{"n_layer": 15, "d_model": 160, "n_head": 4, "n_kv_head": 4, "head_dim": 32, "d_mlp": 640, "vocab_size": 16384, "activation": "tanh_gelu", "norm": "layernorm", "norm_place": "pre", "norm_eps": 1e-05, "positions": "learned", "qk_norm": false, "attn_scale": 0.177, "bias": "all", "tie_embeddings": true, "parallel_block": false, "init": "normal", "init_std_qkv": 0.0253, "init_std_o": 0.00462, "init_std_up": 0.0253, "init_std_down": 0.00462, "optimizer": "muon_variant", "lr": 0.00647, "lr_mult_o": 0.719, "beta1": 0.95, "lr_head": 0.00441, "grad_clip": 0.5, "warmup_steps": 200, "schedule": "wsd", "decay_fraction": 0.869, "decay_shape": "pow", "final_lr_fraction": 0.0, "batch_tokens": [8192, 16384], "seq_len": 256, "doc_mask": true, "train_tokens": 152500000, "steps": 13199, "dataset": "wikipedia_en"}
MLP neurons of a small language model. Each row is named by its layer, matrix (down: output weights) and neuron, and shows model dimensions 32-159. Each number is 50 + 12 x the weight over its row's rms, rounded and kept within 0 to 99.
Before each neuron's rows, "fires before" lists the tokens most often just after its 100 highest values on Wikipedia text that the model never trained on. A number after a token or word is its count.

fires before: " " 28, "7" 14, ":" 7, "4" 6, "." 5, "8" 4
L7.down146:49 72 46 64 50 44 44 29 41 61 54 61 66 54 43 32 43 63 58 49 38 56 47 60 36 42 32 25 48 50 56 42 46 42 70 43 41 15 46 61 64 59 66 31 35 57 47 65 29 54 51 50 62 44 61 45 48 52 51 56 26 60 70 53 42 44 40 44 72 41 45 47 56 52 35 52 65 49 52 63 64 33 55 80 65 54 71 52 58 54 55 63 45 52 57 82 38 36 38 67 43 64 20 43 56 53 58 57 35 57 31 58 41 44 47 67 70 42 42 43 61 35 55 63 55 49 51 27

fires before: " " 50
L7.down421:35 26 45 37 49 38 53 56 49 45 62 71 31 34 41 41 43 64 65 60 41 52 29 47 48 58 78 86 35 55 53 39 47 31 52 42 43 35 52 38 43 80 56 60 64 42 77 50 54 43 48 41 73 47 32 35 28 47 50 47 39 50 39 71 64 35 67 52 43 48 51 56 80 42 70 53 52 52 42 51 51 34 59 78 67 21 40 61 49 49 50 51 66 61 65 50 34 55 48 40 51 32 48 61 44 51 44 57 71 50 58 47 47 55 31 65 52 49 51 36 32 50 53 49 38 45 61 55

fires before: "1" 56, "2" 8
L11.down82:41 30 58 60 41 53 62 50 65 48 61 48 56 45 42 42 79 55 46 66 37 32 33 47 69 52 29 43 63 62 65 75 64 47 26 52 59 44 56 50 34 60 44 65 68 30 43 46 44 57 46 44 57 46 50 31 25 30 60 20 60 50 54 57 39 40 35 35 56 39 62 65 64 68 54 23 60 38 33 61 43 41 53 56 45 57 49 60 55 32 49 38 54 52 59 52 31 66 65 50 47 53 38 65 45 58 59 48 49 60 58 47 54 23 32 42 44 40 57 57 45 36 36 48 56 49 44 53

fires before: " " 53, " to" 7, " by" 6
L8.down232:49 71 43 50 71 53 61 49 45 60 55 34 53 49 61 37 43 42 76 44 57 56 62 45 53 60 50 62 51 29 49 55 35 68 47 49 62 47 68 51 37 42 52 41 43 53 30 53 34 45 56 49 53 29 58 40 85 64 40 48 65 48 63 53 52 60 31 28 53 49 44 48 54 52 42 61 48 41 63 45 63 65 55 32 40 35 54 67 60 69 40 36 53 39 64 12 40 50 47 77 66 57 27 76 46 51 49 51 31 59 35 36 36 57 38 45 50 82 49 48 53 23 35 49 44 48 61 55

fires before: " |" 28, ":" 28, " °" 6, " the" 5
L5.down329:76 41 40 24 62 63 65 37 51 44 32 56 50 46 39 37 41 44 82 43 63 44 50 37 63 51 59 32 50 52 59 37 64 62 38 51 49 53 62 53 37 51 42 35 71 55 47 49 66 51 48 35 56 52 46 71 39 58 50 54 54 36 35 63 35 68 42 58 46 36 39 40 39 66 47 29 63 60 51 50 56 80 44 43 55 36 41 54 71 53 40 40 39 34 61 10 43 57 73 53 34 56 29 49 46 42 38 50 40 59 40 42 69 47 52 49 48 59 64 56 40 44 66 46 60 55 46 34

fires before: " |" 28, "|" 10, "|---|---|---|---|---|\n" 7, " |\n" 7, "|---|---|---|---|\n" 4, " Title" 4
L11.down281:67 68 51 56 53 49 41 72 40 60 65 37 45 49 48 61 54 45 68 29 62 59 53 48 61 46 60 57 56 38 43 51 45 74 49 57 69 51 48 12 59 44 55 40 48 47 55 30 61 55 44 70 44 42 41 52 29 51 63 36 46 29 58 49 41 47 50 52 62 64 53 29 33 37 72 22 46 62 64 58 65 54 53 64 38 55 41 58 54 48 48 39 45 52 74 28 49 41 68 65 46 36 61 40 27 51 50 54 31 51 44 56 52 37 46 53 61 57 49 76 43 58 51 58 30 68 58 42

fires before: "2" 35, "1" 30, "9" 15, "8" 4
L8.down632:64 56 40 54 46 57 52 40 54 36 31 60 67 34 47 58 62 48 51 52 57 45 76 50 51 48 46 48 69 47 24 48 57 50 60 47 62 46 39 39 67 65 48 42 63 50 55 61 40 63 43 51 43 49 51 75 53 56 55 33 48 52 42 52 61 33 43 35 45 42 52 44 34 68 58 53 69 21 51 37 50 50 58 45 40 81 39 43 71 78 56 62 75 47 61 25 19 24 54 46 47 62 30 65 47 46 50 50 40 42 34 46 49 28 62 56 28 69 55 52 43 55 49 41 68 48 42 57

fires before: ":" 44, "eland" 8, " |" 5
L6.down380:41 77 31 48 26 50 54 58 38 48 50 63 62 48 59 45 42 33 69 51 50 54 60 61 58 38 36 56 51 44 50 45 60 51 62 74 40 51 32 22 61 35 50 61 52 53 56 52 27 72 68 35 54 61 44 60 39 51 56 48 50 39 45 68 49 54 53 44 27 51 60 53 56 34 61 53 42 52 28 43 56 38 13 50 52 54 56 54 67 75 48 59 50 66 62 60 40 70 65 61 26 37 54 58 25 45 40 58 28 42 41 65 43 31 47 61 33 55 57 61 53 34 60 26 49 47 44 46

fires before: " |" 45, " |\n" 12, " hold" 4
L3.down367:57 47 62 47 42 46 58 68 39 39 60 29 61 59 33 42 43 50 53 44 46 70 47 58 63 60 51 31 61 72 59 56 75 53 36 28 33 43 42 55 61 53 22 54 71 41 63 64 38 40 60 41 44 39 58 40 47 50 46 38 69 44 53 46 41 58 65 53 38 24 30 66 46 46 57 48 42 45 83 52 39 57 42 50 67 43 45 56 67 52 72 24 61 47 47 33 67 31 41 45 43 48 37 61 57 74 51 58 36 37 60 57 54 28 55 56 51 32 64 32 74 46 58 33 59 41 64 60

fires before: " |" 38, ":" 10, " \"" 6
L7.down379:51 36 57 47 46 32 43 69 50 45 67 39 48 74 43 41 28 51 61 39 41 47 37 46 53 30 46 46 50 46 39 27 74 57 44 45 52 69 43 34 59 56 30 49 46 55 38 44 54 67 40 40 39 34 46 64 60 59 33 65 40 49 49 56 58 59 70 66 66 63 66 62 60 67 47 49 37 54 48 53 53 29 52 63 39 69 70 54 60 37 59 44 62 58 36 65 51 60 63 52 46 55 54 45 51 46 45 49 85 35 48 50 45 44 56 61 43 53 31 59 31 52 53 59 52 55 46 37

fires before: "4" 17, "3" 15, "0" 14, "1" 10, "5" 8, " " 6
L5.down578:51 49 67 55 57 65 56 41 47 46 50 61 33 43 41 48 40 49 48 58 53 53 43 63 47 50 47 63 40 32 44 55 56 34 74 55 45 46 39 59 31 37 57 47 49 51 42 57 68 31 69 46 57 52 42 51 41 37 43 20 28 53 33 67 38 38 46 70 33 37 48 66 35 49 61 56 54 43 56 62 49 44 66 36 52 25 36 47 34 24 38 62 47 51 58 42 62 22 59 22 61 57 46 66 48 72 36 44 46 73 41 28 50 63 63 49 51 36 40 72 62 50 44 47 61 35 47 66

fires before: " |" 37, " |\n" 11, "-" 11, " " 8, "|" 7, " positions" 4
L3.down31:66 24 56 49 18 67 52 38 43 51 51 43 44 44 52 50 61 37 54 63 48 47 54 43 55 34 35 46 55 60 37 43 66 37 67 32 41 50 35 63 49 42 34 27 71 51 47 51 63 69 64 62 46 31 63 59 45 40 54 52 57 38 54 69 53 53 48 49 38 70 49 56 41 41 58 60 40 27 56 50 59 44 36 42 54 52 65 50 72 54 49 47 66 79 44 47 86 30 39 56 54 44 56 63 49 46 44 61 48 40 61 61 38 44 42 40 59 59 59 62 41 66 46 54 23 53 15 24

fires before: " " 39, "1" 9, "2" 8, "4" 7, "," 7, "5" 7
L10.down78:48 43 31 54 63 54 62 46 53 66 37 39 70 60 45 50 42 63 37 61 42 48 50 49 50 57 33 62 47 47 52 39 41 61 63 37 52 60 39 37 65 21 55 60 64 65 60 63 49 44 45 40 60 37 54 47 55 60 72 52 54 49 59 59 43 54 62 57 73 45 53 62 57 67 22 68 79 59 51 29 24 46 52 55 51 30 46 50 39 41 58 66 84 47 62 37 59 58 47 55 33 67 43 34 57 22 57 47 29 64 40 47 45 52 43 55 54 60 35 31 75 51 50 40 45 47 55 44

fires before: ":" 60, " daily" 4
L6.down323:70 27 47 42 65 42 57 41 48 45 29 46 46 25 41 57 55 51 45 39 64 31 57 56 63 51 53 45 56 46 46 40 51 57 51 32 55 52 35 39 41 52 42 23 45 47 56 42 41 72 46 50 47 58 60 78 57 55 68 54 62 61 43 59 36 43 67 47 46 47 70 43 72 62 36 52 42 56 46 40 73 42 71 42 47 55 47 88 55 48 50 55 49 46 30 67 49 53 65 63 59 47 50 58 30 74 51 42 77 31 62 28 60 59 42 78 53 39 42 57 53 61 48 35 42 48 41 55

fires before: "0" 88
L11.down254:39 75 36 73 54 58 55 56 25 55 46 38 43 48 54 34 61 66 61 41 55 40 58 52 70 58 39 56 61 54 43 65 49 69 39 59 30 69 46 23 50 58 46 42 37 53 41 31 59 39 47 47 57 54 61 58 56 49 50 35 72 64 65 51 49 43 41 54 50 56 28 83 54 62 46 52 62 42 48 28 29 49 39 72 36 49 56 56 55 43 63 38 44 66 23 31 42 52 48 49 46 46 58 56 41 41 76 44 49 38 61 42 60 60 34 47 53 71 39 47 58 41 61 63 51 22 46 54

fires before: " |" 31, "1" 15, "0" 13, "2" 10, "." 5
L4.down107:45 31 59 49 34 40 44 58 45 40 54 53 50 59 48 30 27 61 41 54 44 39 31 53 54 63 52 59 47 53 47 58 62 03 62 60 43 48 36 51 56 56 45 61 39 53 54 30 44 58 51 42 41 36 52 64 36 29 48 52 31 57 49 57 70 50 74 55 41 45 49 49 39 54 67 54 46 62 41 46 43 79 64 56 63 57 37 68 32 48 25 50 59 46 70 61 60 45 48 43 41 32 41 61 39 57 49 33 54 55 62 31 55 52 48 62 53 37 30 67 38 40 70 68 42 60 35 49

fires before: " " 25, "1" 25, "8" 4
L8.down585:49 69 42 59 80 46 51 63 48 48 44 45 36 35 49 41 58 38 57 62 60 47 41 54 52 63 71 51 50 67 46 74 53 40 69 50 45 56 65 32 54 45 64 52 53 55 25 63 41 58 42 52 57 58 54 30 57 63 47 48 39 51 54 43 60 62 32 67 62 33 39 27 34 72 43 63 70 48 37 50 37 56 78 32 51 28 33 46 43 54 57 59 55 65 50 53 53 48 52 47 44 39 18 41 65 42 58 46 66 39 45 35 54 38 58 60 46 40 51 57 54 31 53 63 54 63 67 38

fires before: "-" 42, ":" 9, ")" 6
L3.down331:42 43 68 76 35 51 45 42 52 51 21 64 54 31 47 49 62 35 57 46 57 57 33 61 53 47 61 57 71 60 59 59 54 25 26 42 40 57 42 41 66 46 53 38 51 32 44 28 55 44 44 59 81 52 62 41 51 31 69 56 44 59 61 47 53 44 54 46 28 58 48 24 60 32 61 43 36 60 57 47 47 37 38 50 79 49 62 57 53 35 43 49 68 35 58 45 53 64 38 41 53 50 45 43 19 61 51 54 59 35 61 60 48 43 61 24 34 68 53 51 26 37 36 62 47 56 57 53

fires before: "0" 41, " " 10, " Labour" 8, " Juan" 5, " Mart" 4
L8.down584:45 50 36 38 36 47 66 69 50 52 40 54 59 53 52 47 63 56 58 28 61 49 73 71 49 61 34 57 53 53 55 65 43 54 42 47 42 51 59 61 19 56 49 60 58 39 46 53 54 38 33 51 47 58 44 74 49 46 57 34 52 57 50 37 51 47 47 60 59 42 36 46 54 35 36 61 43 27 60 38 15 31 51 33 60 54 55 34 58 68 39 47 42 56 35 30 61 54 24 42 58 47 52 67 37 55 63 61 49 45 59 60 70 31 52 60 61 61 30 65 77 62 45 44 54 57 36 53

fires before: " " 64, " the" 6
L11.down292:56 40 26 48 43 58 41 29 74 63 37 43 59 47 46 37 52 51 55 55 40 53 61 35 46 40 37 37 64 53 33 52 45 55 63 66 39 84 52 50 52 42 58 44 58 50 37 45 59 63 44 49 40 58 56 59 46 47 81 55 49 44 50 34 47 57 51 52 40 57 51 47 31 55 58 95 61 41 54 64 56 59 45 40 32 80 55 50 50 53 45 73 37 51 33 48 20 40 50 36 45 45 31 64 66 41 65 30 48 30 31 60 62 48 53 52 40 50 45 52 43 56 59 62 56 57 51 44

fires before: " " 64, "%" 8
L5.down181:33 42 47 55 38 45 39 44 60 50 75 68 33 67 43 33 43 34 35 65 35 46 56 60 61 56 41 81 62 36 64 67 58 47 47 63 53 44 55 38 59 53 51 44 67 59 65 57 56 42 73 51 43 64 22 49 41 54 68 57 50 50 50 56 55 49 60 40 59 35 26 39 56 59 47 23 47 69 58 37 36 63 60 33 44 50 51 45 49 42 54 56 51 65 55 41 58 78 64 39 48 53 61 47 35 53 77 50 46 46 48 45 43 56 46 74 48 49 23 50 57 46 69 68 62 39 44 63

fires before: "1" 37, "2" 16, "0" 16, "9" 7, "8" 6, "4" 6
L6.down496:55 44 36 54 41 35 30 37 61 57 33 55 58 41 41 58 36 47 58 53 52 68 34 60 41 51 44 55 60 53 54 58 65 25 45 43 51 51 24 41 61 69 39 37 53 41 49 67 40 51 46 57 41 38 55 43 38 40 44 44 42 77 48 59 67 24 56 60 47 40 53 49 61 22 49 39 77 40 33 54 32 61 46 57 48 32 66 77 34 55 55 46 56 52 70 62 50 43 48 48 56 55 45 39 44 76 40 52 50 46 66 66 52 44 77 56 38 47 55 59 44 50 56 45 51 50 39 74

fires before: ":" 65, " of" 4, " by" 4
L4.down283:53 64 74 53 47 48 45 57 37 69 26 31 50 53 48 77 58 38 40 51 62 54 57 40 56 48 36 41 54 54 69 44 64 52 55 33 43 59 49 39 75 32 40 39 52 51 24 22 37 37 44 53 50 54 62 58 55 24 52 44 43 56 56 55 50 63 36 31 52 64 54 34 55 45 49 55 67 46 39 38 52 78 52 57 72 61 58 29 64 50 40 56 51 33 29 66 58 52 37 61 46 64 62 51 41 47 58 40 60 43 57 54 49 49 12 70 64 52 59 57 52 28 44 51 68 59 71 44

fires before: "1" 52, "2" 30, " as" 5
L6.down76:64 40 52 51 43 28 31 71 54 51 72 55 46 41 36 46 39 51 62 55 54 42 63 46 44 47 57 38 65 32 41 50 29 58 56 33 53 51 43 48 61 44 42 52 51 49 58 67 46 54 42 49 40 61 48 40 42 68 47 24 52 40 50 56 69 49 45 52 71 67 49 61 46 63 45 66 59 42 52 55 48 40 32 26 39 27 59 59 45 49 50 61 34 50 64 56 52 62 55 19 38 52 45 61 48 57 50 21 58 48 64 41 66 61 50 57 68 32 82 42 70 34 89 56 53 78 62 75

fires before: " " 47, "5" 7, "7" 6
L10.down449:46 59 56 56 51 45 47 58 14 30 53 50 58 47 36 63 37 57 49 61 45 67 37 43 54 40 64 62 51 39 57 65 58 56 37 57 50 50 25 71 51 45 57 57 41 55 58 46 63 75 49 44 63 33 58 40 39 42 53 22 52 60 45 46 78 55 51 61 26 40 42 64 45 67 40 34 55 49 54 65 26 52 58 39 31 57 42 55 57 49 52 64 51 48 53 37 64 46 45 53 56 46 46 44 30 50 36 44 53 47 36 46 44 63 47 54 62 61 41 19 67 49 47 52 63 45 68 48

fires before: "1" 27, "2" 24, "5" 8, " |" 8, " |\n" 6, "3" 5
L11.down8:27 27 32 44 54 60 63 59 50 57 50 38 67 34 50 63 50 62 49 43 57 85 41 36 27 38 35 42 49 22 66 34 55 53 47 51 53 33 53 37 44 56 53 54 49 61 55 55 50 35 55 50 52 57 40 56 38 46 50 58 67 51 69 54 61 32 61 55 40 44 64 60 40 57 71 46 53 29 10 56 53 45 59 57 57 69 64 50 46 42 68 56 59 43 59 46 48 55 46 54 59 39 67 42 33 56 41 49 70 44 64 42 34 41 40 61 58 49 39 32 46 29 15 55 32 42 37 61

fires before: "|" 56, " the" 4
L3.down594:56 37 56 38 73 57 54 65 54 30 46 39 28 65 67 66 53 84 35 24 51 51 48 66 43 41 53 57 48 52 57 59 40 26 44 55 36 39 34 57 48 57 55 48 50 46 43 61 65 48 37 32 40 49 47 50 36 49 68 40 48 39 65 66 58 33 69 60 59 52 43 58 57 63 47 41 63 35 56 63 32 32 56 41 44 50 39 43 48 56 48 60 23 67 36 51 51 59 59 42 49 54 31 54 40 61 53 45 64 53 50 53 40 47 66 53 53 63 64 39 72 62 37 66 44 37 32 46

fires before: "|" 53, " GA" 5, "|---|---|---|---|---|---|\n" 4
L3.down607:37 41 47 35 56 57 45 58 58 46 50 32 32 33 45 58 42 58 67 44 51 47 36 51 64 39 54 73 64 43 61 48 34 59 69 43 50 45 43 70 57 40 43 62 51 57 56 47 58 49 29 50 50 65 39 52 45 48 42 64 42 30 57 62 46 43 57 52 57 75 30 32 30 48 63 29 43 49 51 56 70 49 52 59 28 45 46 36 69 80 41 49 39 62 41 72 65 40 50 53 40 32 56 59 53 64 36 79 67 58 53 65 48 51 47 52 68 55 52 48 53 55 59 51 41 44 51 31

fires before: " " 30, "2" 24, "1" 19, " \"" 4
L10.down606:34 39 60 58 52 56 50 45 43 47 36 65 34 51 55 57 55 40 75 41 61 60 59 42 48 72 57 49 72 44 61 46 51 46 46 34 42 39 49 37 41 54 50 46 47 50 62 69 32 19 47 74 27 48 62 31 37 66 37 47 64 55 47 41 85 42 76 53 50 60 16 34 46 58 55 69 61 67 53 52 52 48 50 40 70 24 58 52 46 56 57 43 58 36 46 47 54 41 66 44 51 55 66 23 53 72 42 54 58 58 49 42 56 50 42 50 44 66 53 23 37 49 42 44 45 55 42 66

fires before: " |" 37, " " 13, " |\n" 12, "3" 6, "|" 5, "2" 4
L3.down472:55 51 45 49 60 49 48 59 77 22 70 59 54 41 42 67 71 51 44 50 50 57 53 38 42 44 47 77 49 60 54 58 73 60 55 48 54 53 68 70 49 57 47 45 38 40 42 51 64 54 52 51 64 51 61 44 28 44 49 37 53 40 30 71 56 61 32 59 26 59 35 44 44 52 48 34 52 52 55 47 44 40 58 41 48 43 48 42 17 49 49 46 68 37 41 54 38 49 50 70 64 59 39 73 44 66 69 40 55 58 59 49 31 49 50 47 49 53 30 41 60 47 56 61 57 69 60 38

fires before: "1" 38, "2" 32, "7" 4
L10.down374:34 58 46 50 50 54 42 51 64 38 54 48 42 59 31 67 60 55 55 31 39 51 49 54 51 55 53 42 42 45 47 38 62 58 38 42 80 49 35 60 64 44 45 47 53 50 51 41 48 32 42 36 21 45 42 53 52 57 70 59 59 47 46 40 66 60 38 52 39 61 43 24 34 65 66 66 88 52 31 53 65 47 56 41 46 40 65 39 51 60 50 53 79 57 22 53 68 59 66 35 71 23 27 65 41 39 52 39 51 65 57 51 66 30 48 37 50 40 49 46 62 58 46 45 67 75 43 58

fires before: " to" 18, "s" 17, "-" 9, " and" 6, " " 4, " the" 4
L11.down306:58 59 33 64 69 66 57 37 48 59 43 23 59 49 75 34 46 66 45 50 55 41 54 51 37 51 62 51 55 43 48 54 28 34 83 56 74 44 56 74 50 56 49 47 42 44 54 58 53 39 64 60 64 60 47 61 56 32 44 40 35 35 55 45 57 52 41 55 65 58 52 55 53 49 54 38 37 49 57 67 43 50 44 56 54 54 58 67 77 30 30 47 28 62 39 58 60 48 49 67 70 51 63 35 45 42 39 48 45 25 39 28 54 38 43 46 27 40 43 53 42 32 43 41 57 42 54 60

fires before: "1" 26, "2" 15, "0" 12, "4" 7, "9" 7
L11.down427:42 05 52 63 48 38 38 43 59 69 52 38 39 49 45 67 37 53 48 76 49 62 25 28 48 45 30 43 50 31 40 56 76 70 41 63 43 70 62 48 47 62 52 60 50 52 44 39 53 59 61 52 38 45 41 67 45 65 44 30 62 63 52 57 24 47 53 58 58 51 42 53 48 50 37 51 67 36 40 33 66 60 53 43 70 50 54 61 39 49 39 46 36 72 54 51 29 49 44 55 43 63 48 51 32 58 38 52 71 52 53 40 47 66 35 39 50 42 39 62 30 59 53 57 35 38 60 56

fires before: "2" 27, "1" 23, "," 8, "6" 4, "9" 4, "C" 4
L8.down350:35 56 37 57 49 68 63 30 47 41 63 35 50 21 54 51 47 25 40 57 42 59 55 39 36 40 42 53 46 64 54 64 62 39 42 53 56 78 45 31 34 58 40 75 42 38 48 37 48 44 50 44 47 45 47 55 44 35 63 50 52 51 50 36 48 58 54 54 46 79 79 71 74 41 51 42 57 57 25 41 46 56 73 49 50 48 40 55 64 76 61 33 42 50 54 57 51 69 60 58 39 43 52 35 45 70 38 50 31 55 48 46 50 42 47 11 51 47 66 40 57 59 63 57 32 48 51 56

fires before: " to" 51
L3.down589:51 67 35 51 56 92 62 31 24 50 45 47 46 60 67 46 55 27 56 53 60 52 53 39 58 57 57 61 55 54 43 56 37 44 53 43 50 39 53 61 56 48 37 46 46 68 41 36 30 50 45 53 49 46 47 33 70 36 75 48 19 47 45 28 34 56 41 18 48 53 40 28 45 57 29 56 54 58 53 56 63 54 51 40 59 60 37 61 53 60 61 43 70 47 55 47 48 63 42 59 53 27 48 36 51 47 48 53 35 56 37 36 49 34 63 66 59 66 47 59 57 55 45 30 61 61 30 58

fires before: ":" 48, "==\n" 12, " ==\n" 6, "\n" 6, " and" 4
L3.down427:58 35 74 32 30 62 68 32 53 69 37 41 41 53 36 77 60 51 45 54 54 53 46 59 66 57 52 48 60 40 47 44 70 53 48 38 52 79 45 34 76 25 34 57 57 30 34 50 60 61 68 56 41 54 66 57 38 54 51 27 39 49 50 48 63 58 60 38 61 20 67 39 56 53 65 60 60 41 59 35 68 56 35 47 48 43 52 49 60 33 33 40 55 60 45 53 66 49 47 47 40 51 68 50 77 48 56 48 53 42 61 57 43 42 14 33 65 58 49 36 34 57 43 51 52 46 62 48

fires before: "|" 22, " and" 11, " to" 11, "," 7, ")" 5, "–" 5
L10.down90:35 72 52 50 69 49 53 25 64 65 49 57 79 44 51 56 46 23 59 37 44 41 63 51 44 42 56 60 57 48 33 45 68 52 43 34 42 33 50 59 50 60 34 36 53 75 41 37 43 58 52 59 53 49 40 45 61 62 57 46 41 33 46 14 50 61 37 69 55 43 57 51 70 45 45 78 85 39 67 60 52 37 66 31 62 41 63 47 75 28 51 69 65 47 55 61 69 42 46 53 60 56 29 71 32 46 38 61 45 39 45 33 66 38 50 58 39 41 43 60 39 46 39 59 43 53 57 49

fires before: "-" 25, "==\n" 16, " ==\n" 7, "\n" 5, ":" 5, "|---|---|---|---|---|---|\n" 5
L8.down609:60 69 47 60 33 62 60 66 62 47 42 39 55 39 57 34 32 42 60 29 38 45 53 64 62 47 30 55 40 26 32 50 38 53 55 40 62 65 45 31 68 71 50 40 49 36 51 46 53 48 54 40 52 45 50 53 46 34 39 60 35 52 56 72 50 54 48 82 43 65 55 56 55 29 58 51 37 52 34 37 57 61 36 46 30 51 69 52 56 45 47 37 31 54 72 49 60 40 71 47 62 29 46 27 48 57 42 33 60 69 79 59 56 45 33 62 51 48 41 50 46 59 65 48 49 48 54 53

fires before: "4" 15, "2" 12, "3" 10, "5" 10, "6" 9, "7" 9
L11.down38:55 52 59 49 52 30 65 51 43 47 41 51 48 64 44 62 45 30 57 69 42 49 44 52 23 31 40 53 58 69 61 55 42 73 55 58 42 59 29 64 65 51 40 73 41 53 50 45 74 53 44 32 46 38 55 59 79 69 51 59 40 68 35 63 52 46 32 49 72 30 41 38 30 50 31 35 51 56 74 37 45 56 57 60 74 38 50 45 50 59 43 56 52 63 65 49 55 40 50 58 14 60 52 49 43 37 36 14 46 39 65 38 49 54 31 60 56 34 34 51 54 57 60 62 46 42 63 67

fires before: " " 25, " —" 16, " ±%" 8, " %" 7, " W" 5, " GA" 5
L3.down94:20 31 56 69 56 52 44 58 51 49 46 67 42 60 60 44 60 41 60 44 46 43 46 48 55 66 63 80 76 28 58 52 56 45 45 65 53 49 54 55 60 44 59 58 59 41 86 45 58 62 40 47 58 39 57 42 56 31 52 50 48 34 72 66 68 50 57 67 40 57 41 39 37 48 32 61 55 50 47 53 51 49 42 39 40 42 41 48 39 65 47 32 42 53 64 39 56 46 50 45 60 62 42 59 49 43 59 39 44 20 31 42 30 46 67 46 51 54 05 53 55 43 55 64 67 52 41 47

fires before: "1" 47, "2" 29, "5" 6, "4" 5
L5.down127:48 33 55 63 53 39 46 50 56 57 46 39 40 54 51 74 32 69 57 50 38 52 56 48 53 30 41 55 62 76 45 39 69 45 63 66 60 38 56 41 31 56 27 41 57 48 45 90 50 43 39 43 45 34 60 56 43 44 40 42 40 48 49 50 66 43 51 63 45 47 45 40 53 24 71 58 85 46 34 45 45 57 38 53 73 62 49 44 36 32 62 51 55 58 42 32 43 56 55 28 36 55 70 52 24 39 51 41 46 66 59 32 41 51 58 42 46 42 48 49 53 57 68 57 65 68 45 54

fires before: ":" 42, " |" 9, " of" 8, " (" 6
L7.down45:62 60 48 50 50 39 42 52 58 21 58 63 50 45 41 43 65 57 40 63 54 57 38 49 58 60 56 39 63 42 59 46 44 30 63 44 47 55 54 43 52 33 48 35 42 53 41 35 41 56 63 63 39 46 49 54 45 60 40 50 71 35 41 60 40 54 61 32 70 56 56 48 53 54 37 61 64 29 34 38 58 41 65 48 48 59 61 54 63 46 61 58 91 77 33 21 21 45 58 51 38 55 73 70 36 48 53 50 50 55 51 09 46 51 71 53 39 43 38 44 61 60 45 35 51 49 40 50

fires before: "1" 58, "2" 27, " " 4
L10.down397:43 65 37 37 40 45 21 60 64 26 53 52 21 64 36 59 50 63 54 41 62 72 62 51 66 28 53 39 48 57 41 47 65 60 60 42 51 53 42 54 63 46 49 32 27 42 33 30 60 56 46 57 46 64 40 58 44 55 67 46 33 35 52 52 50 47 42 55 43 57 41 48 33 58 19 61 84 52 61 50 68 52 63 40 29 44 73 51 31 36 43 67 46 53 49 43 31 30 77 44 40 44 43 60 36 63 72 57 53 51 49 54 58 55 61 43 58 37 66 55 65 53 63 39 75 63 51 34

fires before: "8" 19, "6" 18, "7" 16, "4" 13, "5" 10, "9" 10
L11.down595:29 41 48 44 59 51 39 43 54 68 43 69 45 45 54 51 53 58 30 55 57 53 32 39 35 69 44 27 54 75 37 36 63 58 49 65 55 62 47 69 53 55 33 61 73 50 27 51 32 46 55 58 47 65 33 37 40 63 44 56 29 81 45 36 71 58 43 48 53 31 63 52 64 35 36 33 63 42 72 51 45 36 53 68 53 58 63 57 43 55 63 50 62 50 48 52 45 51 32 39 38 22 37 33 67 42 47 52 51 43 40 57 29 51 38 60 54 38 53 70 32 61 60 70 53 58 53 56

fires before: "0" 68
L7.down631:47 53 18 36 48 58 62 38 73 47 45 55 50 61 47 51 55 37 45 48 68 39 56 26 55 60 44 50 58 56 53 74 57 59 52 48 41 68 53 46 38 63 45 58 55 45 41 59 33 44 47 55 55 50 79 46 42 73 34 35 51 48 55 44 36 44 31 60 59 45 70 64 64 50 57 71 69 50 52 28 43 43 56 45 57 50 40 58 39 47 39 64 45 36 57 55 57 68 50 35 45 51 44 52 37 45 75 50 43 76 43 58 60 82 27 48 62 73 44 58 40 60 53 55 58 46 18 62

fires before: "4" 19, "0" 16, "5" 13, "1" 12, "6" 9, "3" 5
L11.down351:42 46 41 42 52 40 58 32 45 77 47 47 33 64 66 46 50 55 59 79 27 45 17 51 61 47 57 45 71 61 59 63 54 30 65 49 41 41 45 59 57 45 50 48 61 76 42 65 68 34 38 50 39 51 70 35 52 53 49 30 54 42 67 36 53 47 49 51 53 50 28 52 50 43 34 36 60 33 61 58 42 40 59 46 45 85 59 53 62 59 40 70 47 40 60 54 54 57 58 53 42 37 57 18 73 77 34 39 32 49 55 32 44 34 29 48 50 40 63 48 43 52 49 63 33 53 55 52

fires before: " " 48, " |" 29, " Swing" 7
L10.down621:46 72 29 40 42 46 44 32 43 37 50 61 44 48 37 29 55 40 55 54 54 47 76 63 49 43 71 46 40 71 60 66 50 47 44 29 41 37 16 63 52 45 44 51 50 56 67 47 36 54 42 57 50 55 37 68 64 39 32 55 58 41 39 45 40 64 63 53 35 51 66 31 32 52 47 74 58 44 67 30 60 30 58 62 33 43 56 39 52 55 44 50 65 61 72 66 40 61 59 40 38 26 48 54 65 45 60 56 63 37 33 49 63 52 68 65 47 39 40 43 36 53 60 61 59 45 69 30